{"n_layer": 24, "d_model": 256, "n_head": 4, "n_kv_head": 2, "head_dim": 64, "d_mlp": 512, "vocab_size": 1272, "activation": "swiglu", "norm": "rmsnorm", "norm_place": "pre", "norm_eps": 1e-05, "positions": "rope", "rope_base": 7570.0, "rope_fraction": 1.0, "qk_norm": false, "attn_scale": 0.125, "bias": "none", "tie_embeddings": false, "parallel_block": false, "init": "normal", "init_std_qkv": 0.0222, "init_std_o": 0.0032, "init_std_up": 0.0222, "init_std_down": 0.0032, "optimizer": "muon_variant", "lr": 0.00205, "beta1": 0.95, "weight_decay": 0.12, "lr_head": 0.0113, "grad_clip": 1.0, "warmup_steps": 200, "schedule": "wsd", "decay_fraction": 0.703, "decay_shape": "pow", "final_lr_fraction": 0.02, "batch_tokens": 262144, "seq_len": 256, "doc_mask": true, "train_tokens": 1042000000, "steps": 3975, "dataset": "wikipedia_en"}
MLP neurons of a small language model. Each row is named by its layer, matrix (gate and up: input weights; down: output weights) and neuron, and shows model dimensions 32-159. Each number is 500 + 25 x the weight over its row's rms, rounded and kept within 0 to 999. Numbers have three digits each. A neuron's up and down rows have the sign that makes its largest values positive.
Before each neuron's rows, "fires after" lists the tokens most often just before its 100 highest values on Wikipedia text that the model never trained on.

fires after: " (", "-", " \"", "/", "outh"
L4.gate219:459481462529507500502529521526509499483457469495522477514511547468486516459471497515538462498540525512521498450522505497511525518511505516492518531512525477510535506510465544477500526500492483493510481486463499467503509484486550482496491550522501507492459510505516479523525506486518502489501546550496475511475487498536450508522532491475497502510519480517466470485534444507532527481521
L4.up219:522516520486508518483472534478521501475485552507503499490508492476479454489532497505493495509544499492503525499528522499535499506476508440537496472482489469471457489505516522496509529513526515516499519545469476480489551498445461483465516492485470539466509520493522510541535499504498481529510477466516519470535499469492473507534440517486495464495499478507479532467480529476536510514515
L4.down219:465516501540542476513505496563530484519516489508556491475536515480502449520450487482542449498529468495493460445480459503509496516474435549425527532498496523498518460481462465511536527498504504447502496511504527480502493506515528516506496515528535505501479533499471501473490518458490477476505489492477494540496489490546489530526547512493501538504518512510476454505491488503462514462510

fires after: " ", " (", "19"
L16.gate472:478500497508520478476480513511456469526457461484513501519529459497503505503505511493504522515508503488513473489524513495471499514511537476492510454472484487554481511548485486488533469496476502465478489498474516450497544488494497509498517488542497467521534480535521497483542508527489485501482512528504530502506514488475461473479506474559544513537492478500513491451457511474507484493498
L16.up472:504481484500487511487521483519512502524497496507505498501484501478505477491527526480469522502501498522517506491531504471537494494514523517467522482479509462455504571507500491492489496512506525489492460496470499478527484501437514473495517496488534498485518486509540524476483526529524481483477452550484537499481514495479532528552537515513454555524489536477483475481468541485515558509482
L16.down472:480486514501454536461518487454542554513500497451464554535457533454527554472493522480503491485527502504543517517499521519515466504564502510494483489486490447561485541505513495477463445492501506489478506488533528472501456505486512500515573476506462517475485481532498513491486521508517490527486497485509520531482460512508488525520516487525513510494512511456505466519434512505521517488518

fires after: " P", " p", " L", "p", " R", " r"
L10.gate2:509536512498470529516514484476537426497485475447515510473495537479471481480530540450503549537448502494527472500516473477527480486496516479531510493443501521538520467490426513534513512502509513478483502492476491488511501538464483513476531487501509490504530526465502491529502502493515480494529516500490483444512464489476506455521489474520505531499523460483521490505472494503485499475517
L10.up2:516492502512513489506484485510490523505501486489541462490511480492456499504567531495518514521466519491527464567538469506486487515481482526488473488481518446517497540475483544530528497500495532496500477486486480498487496521490493490516561580512510468498492536414486514514526515483529482491427491525435518435498479496509500479501515510492464479514506475483542510524546486525477496463501
L10.down2:500483449507505529496530470525489519548562511501513514512454498466494485514498529528511528532506509536533531522473462520519514526553470547491481468525494488515496502499538484516463482473518512528544494502520517520478504526526481460528490543503482468516478533508500490563525530487488548438506489479476462462497503522496530513502572518484464493489453509502492492507526472561504505510507

fires after: " (", "un", "O", " \"", "f"
L2.gate248:500472455466466468461499509529526541481495485543482505495469485460492497501489475497536465464442517471477503501500534462536498485472479540510515487511474481500515467509501478509526531441499491534499498495440495485487508496533506504500514494520481486491567483453452483526446524444465475543489523503497522497487518463504451498484541482456468480464504490480491482520486502493510492468477
L2.up248:513491504496485494488470522519494539502484502502555473527512446484473460492502504516503495518539465506480538490469532470512498509512517524500506509489504474460481502505517483494529509518503532470503535528478449542486484527490496473494482471529503518470530484478546508528520469492515487454515522489471507482550528476503489495536478516544505507515491513469532551509497482500529535497489
L2.down248:517488474479516516531548472531482458521481487494517525444516491517495494496540505456488474471514504492502532522504507502517508515485519478498485521492503485521552480526504522532513471511470509504537519489501534466496502522521481522490563476496520507510463504461485462479518531480498478514498489535523511505485495523478449528452481479511513484513439523506509479490519519490495497451517

fires after: " ro", "oun", " was", "ob", "\n\n"
L2.gate182:474544487504480481503508538484499551497501520499506492494509472514472512500488489506465518500471488499504518480481516529502453495486470498483463542527515495509459491476491492509505501577531495522466519501483523504479460530555503476494477481517497487550510490526496519475475494488475492484525518497552492487526558539500446481534482468509534497490501446447494477508526507489518522504485
L2.up182:496553506488526525546483512494495534466517469486472487491513498511478539517491538484514553480498468487535514506507496546525509489526479505514512521525529570551507510491515544518522521525470465490488488458523509522503481531531470521529517523545474469522506523572505482521499490477505483473502540541565533494508515540498494472491502461518507482479499524477506487464536507489487522516484
L2.down182:530495509535530519477531486519485443493437472486510462484457493501481483495493578523494490504524556487464470497515482535504531478489485522476481468467517521484523487510542463518497515450492530468491464504484461535538548485501514480502510538547481553489510528442491485507465487512533528498465499487458525514497486477458465511472478486491482522499487510523495528534460477522468497486485

fires after: "port", "in", "re", "ific", "qu", "ix"
L9.gate83:496504500510535528495515506522484490497492502479492501471541472491484530498494518521486504513515492509486448485454480487451503469491527490476517557460489531507538483481498493520537488501505480491480496527467491456488489517477504535500478467473473494504511515491493519499547530511473503544460507483524503507460510516498528555507487522508509537504491499466490504486497513466521528561502
L9.up83:490491508497473479448511471490494528503510508517476520561542488485491479531510493510438447535524473558523496500565493550497491503491485480541520516474445452467480553494563494487511524517501480542481489526534513466489478527506529520511480518514521533523521453485486522519476480499493480484487487488535447519474467520503451503503538509495481447478490475481489506500496503484495441509485
L9.down83:475521507483505464543471516502518500520490483499479485506466490505546527495473484516508564503484546527482488481507537484507500511531491517469477506506567533512470491468514510475485457515506556490496477512473477510519502492510475444558511462532504500481501467476495488501494487459478475463550519494512519521527520501508475486474464494486531461498542461447515467459470524537480508461481

fires after: " P", " p", " H", " s", " h"
L3.gate349:534488481457506514503488509487506484554551544470506501497563482485463496511507511499514518463471480472474495487457479521517470498490514486509489529472495508500498485522431465462493487485473565528493504495522528528447521526502544511468534495487479506472526490493505482486519512476516495519493467491538536466445494480460459500542508529459494528514503499525498518481500475497501532503518
L3.up349:510499501509499496497508511542546492506519476496531539459561497515445452481508500492525493477523472520513543511503494506532517508519483506491457470523460507539490500505528515500507466517533439484482489497495471485485483547475517509495497517491523537473496540413493501541501488494486427554457482493481503487501500487492515526471454498495495519508504472520528502519486494510449527532524
L3.down349:503483494490486535480516501491463484500539555508499497472537482485492528458538506449523557484521486541507449480477486490511483490486504510522475483563496472464506519489461466498518501525523491502509488481464492521492539492510477512467474501492509488483491565497495504529470491535504456482473512509528498527494518529507507500449497478514506464508506491510511551476545485534504490566465

fires after: " W", "z", "us", "s", "b", "as"
L10.gate284:495489517510537437541458493485521469486498484512529473464493555474476490508450533467497502474467482493490524512483476535526476511491552481523451477494525448490478461509512482517468508523453523514479482498512535500486518505527519495487459527518520472526510476492550524495552421491488475484496506533508472514482541521497478479500502524504474507484526494506488519491469498487493456470498
L10.up284:479485529474506509454505514415519489475504488468500504465532496478492488526521546486496519488488494489516474517455489505532457503478480439535479496535509494514471510500506510478536505526531512506503482491501493512482538525485523495458528510484475506513415458493553478476505480493504477500424515511548550514489482414503505457472525485473505515505507519497492479505473549497521472510430
L10.down284:501482478512544510521460502490429550497508494460505496481481543500500504522463508500509525496496513517491495486493510478486526523478478515494493487530546482546495474497513557461508537524522497520513520513498482448440514503497488461500532519504482478508526552451513514483499522469501506497514502527462425518478473441504480522521507498488464492497523479456497528473508525462522465521489

fires after: " ", "19"
L16.gate357:525472496515506453509511469480493483516482478467443508497443515512497483486493501487520503484481456537498496531517482507487472473497472507514507486515477483544482531467492526502507511502466548477503465530493558481489485519486526495479503483547493513506496486524524501507507505517513521486482512505520547502462522508459467496511504501497502517474487487509508432524541498490531527477502
L16.up357:504505508525496537481447536520505473513496531475492494477517471525482511513537492537480475512522515553465474490517483471505479519487507517485514519512506472540482495480507516511537490454508504508483455524504486508557536478461453496458493477483461508506486492554502474485476509497482485483495488498506551464531500528505517480521533497475462520522494503503472498495514504481519535491463
L16.down357:454485486492503524501529543499491453503504492473460515525502519481521516520536533496521514511513503512537499517530524526505522525498479480468505473506533494494491504465542493482439498462470479429527490475486447495473484538527496505492565477465500468503453466478467515529506459512497513503485460541501485485481477510454523519473502468504531465508491494495494557501531520483482469510470

fires after: " pro", " N", " G", " f", " M", " F"
L5.gate177:497508496512495517490495463492533521507482508491495530519480510465533547486512519486488480520499520522502553529504485518507481521550499463460512483526483468494506479498490518482518510524475464498518490471532529493546488498494483515499493514480533491482514466503466549489495505528494522495484525467516457488525523474483445514507499597432516497465514479502500479486517550494488477509519
L5.up177:475501533513502477470460515474476494500484500470508505489504459522494472487520517487541472514489472510523463526482479483510469494517500479503514513507496490517540486477489515502512530488528497467509504468486484500531513444553495508490566491516438525568501527509487490511480497510521492539518459494501508524467551486544512487458465464509460536499528509511459505511553484475492470499509
L5.down177:501498492517495558482522489492534515519507509513516496517466506509526499525522518478489491521491505496453500507470475499491534496520518507496516491501498464495470496487507521479499472485515519506471487474505521496510451572519472506508434534481528528461510434503473515483476503527491555528503493511493471522552497460461475513544535514476553538484514520453507466462501531525507483522467

fires after: "8", "6", " ", "7", " ro", " cont"
L6.gate267:474487514514542532481483450486467522476525515505518510480509458480462458485522531490527505491497539495491518531481552482518464500499525492484464494492501524547498478517470481495509489532465495502506503521513490483488480530489519505487469507452490497488524496463454526508499508479523532452504494475509504480468494518477515468456483501484452453511483507515537500451460469444506473532489
L6.up267:514505500486500502480533454545517531472493494491496561547461543491495455494429492505496470482458483526468513538491500525497506532511499484503484494513483490521522467487450496460482515495511512500557533532485489500495476474497513477529500459454465520501510466502491517540491514494464457478488492497507505465440537451502487500493527504500503483455527465460455508491456501515486548475500
L6.down267:499518506482482518499495521504534487491542504516512510507532498534464529537468505506506513450511476498554510497500509505535449486493528462513491492466514500456462505457471526508519529484499516538504496521518483481451490520530527490507496474513515539547502494528493524512537427536507533501522529520448542434469505502555446508463497483453499481491486497507465555507503510511507465469526

fires after: " "
L21.gate488:457460477508544455540508502462466451509545474515488457471473485524494496515534515468466481505524513501504485436513459493488507524547492470464508519491520484505474530491471500491544493482514505502502511504454511488484496454466555504498506515523470495517565550523540477477520479507530528517461503488525515522503479519482457543488496475492513485519546475532467488486488514506480467524498
L21.up488:470538476483524504425450493504498474513479478527552454502542521492505505504513480532466556507508531506521483464454494452520480470497507501511468503511501571518559519487503508460479530473491475523495490550538492487480453532449507525497506503482466472527482465535545509500519510532515495449533510506480510525507512470491523500505534514461486528531506490505503463506434520519512493501503
L21.down488:516507506470494536524499499500533510495516506485508509490472465489484487488574515513493506531493541512489451511485478500503507507487515482470509525521529514477498527536468497491514521478520476431510487486476499506471476506497489479493576465457476538539497483518536478477484465516512454478477508452474475482490523514466513563494481514489515460504505511509526477495504473521505524503496

fires after: " ", "and", "anc", "or", " num"
L14.gate172:446524521511503510512501510481466510467496489521514516521473547513484477508468497492472528488539482539510519503532491449475501535521530515516519530509488512497525516505495509495525489521461479485454511513506496446509515535512524509525521469504459492478463475477483445495465508518472503560517517521510483502522479504485500491477503493541505472493514479558470474537523500494546441488461
L14.up172:501493502461495472467490489474512432520463523515502511496485521476530505534509474487480477503530515541491488469515466489523500479487441553526474497484511505470487500512539498538502534522505469485522499520530497471491480489485522470434543510495471489468494512507517497494509487493467485475512462485463507488476504492479476498569467472488463517552501463511507524452502543507526474520492
L14.down172:474481492530509532528497525513503521541503519512521521534517472501500540462521477488490448494543524503476508504493469493479509541517490483515512505553529513543488511515485496489484473467522475485504480490487502500503514535489463437542537509520451514532521483492496464515494448536509531513484446464513506487487482528437483489530494490521517499517507487468506512520503522503553505506488

fires after: ",", "19", " F", "ubl", " Can", "ol"
L4.gate39:483470486504496458502503488491512523566503521501499507517498430512497475482492458507490482542486473520502481477496494519519479487508534496502501464532516487507484524531528506490458518511536471491536520518505489530540514490512535496512541503527496519517522506476455504519481531491527563506523474549505508488518528520457475491479493522498537495523537470478517489451481499492522471505492
L4.up39:458496473531453500544506496514515497524492485508505478529512476497486487506514534475524520482529464523506466482503516513451505488519506480512500505460488537541478508498494503501497545509521493469510506485508497532530483506517526496498513533479485520548509533494509477493477460511552518506522493592469519483521526516515467531530492537517474477495492464455486470473517482501517490509482
L4.down39:539526524497482496475503476486507541539546482483520487508485432447499492479496486542514474512536521451498482471499480494478448519512454552543548492520507538483505501470522513467445473545489475506466500499522520488479495513532494519512557466465539539533518534502523505487480558527487516520525478492478535504458454507527523495466493472512522502496520539495532471507444497504521496505487

fires after: " ", "6", " c", " rec", "8", "7"
L4.gate353:495510472486492530458560451482472511503503498532503478484491502468465473481502532481495454492487488539488501486497457527512509543519540552534409511516506495503509516521539520482496480489447500539501452475519501476481520492425499494518525505529475498490534489460450524510548496461523517542490470505520503501476489493499524475401473486510488490471494528502463522479454472481520518494517
L4.up353:506501455487521553490509498510469511469514512509495516482485513480484496511497526524508506524500533535502506465471547546558506532545514526463458519481478518512535567518544476480522511547494512513508478510501463441523513471498483483511504489533550549504531475497486518501531502505518521555487518485504539480488464514525481497496495509471487508472513541509458490430456532468503514489458
L4.down353:537488494529457520494470517485496512466487478497493526483505472516470493475560524505506508489468493536480491541508485496515489543479494502482510504461495548484513546521465507490519552519506532502470530475536465482512530514516519505542522482497500543463497499537495516488519496497528515542525513492492541505474488465530499506516483492461483460506531496523520568477504494500484461506488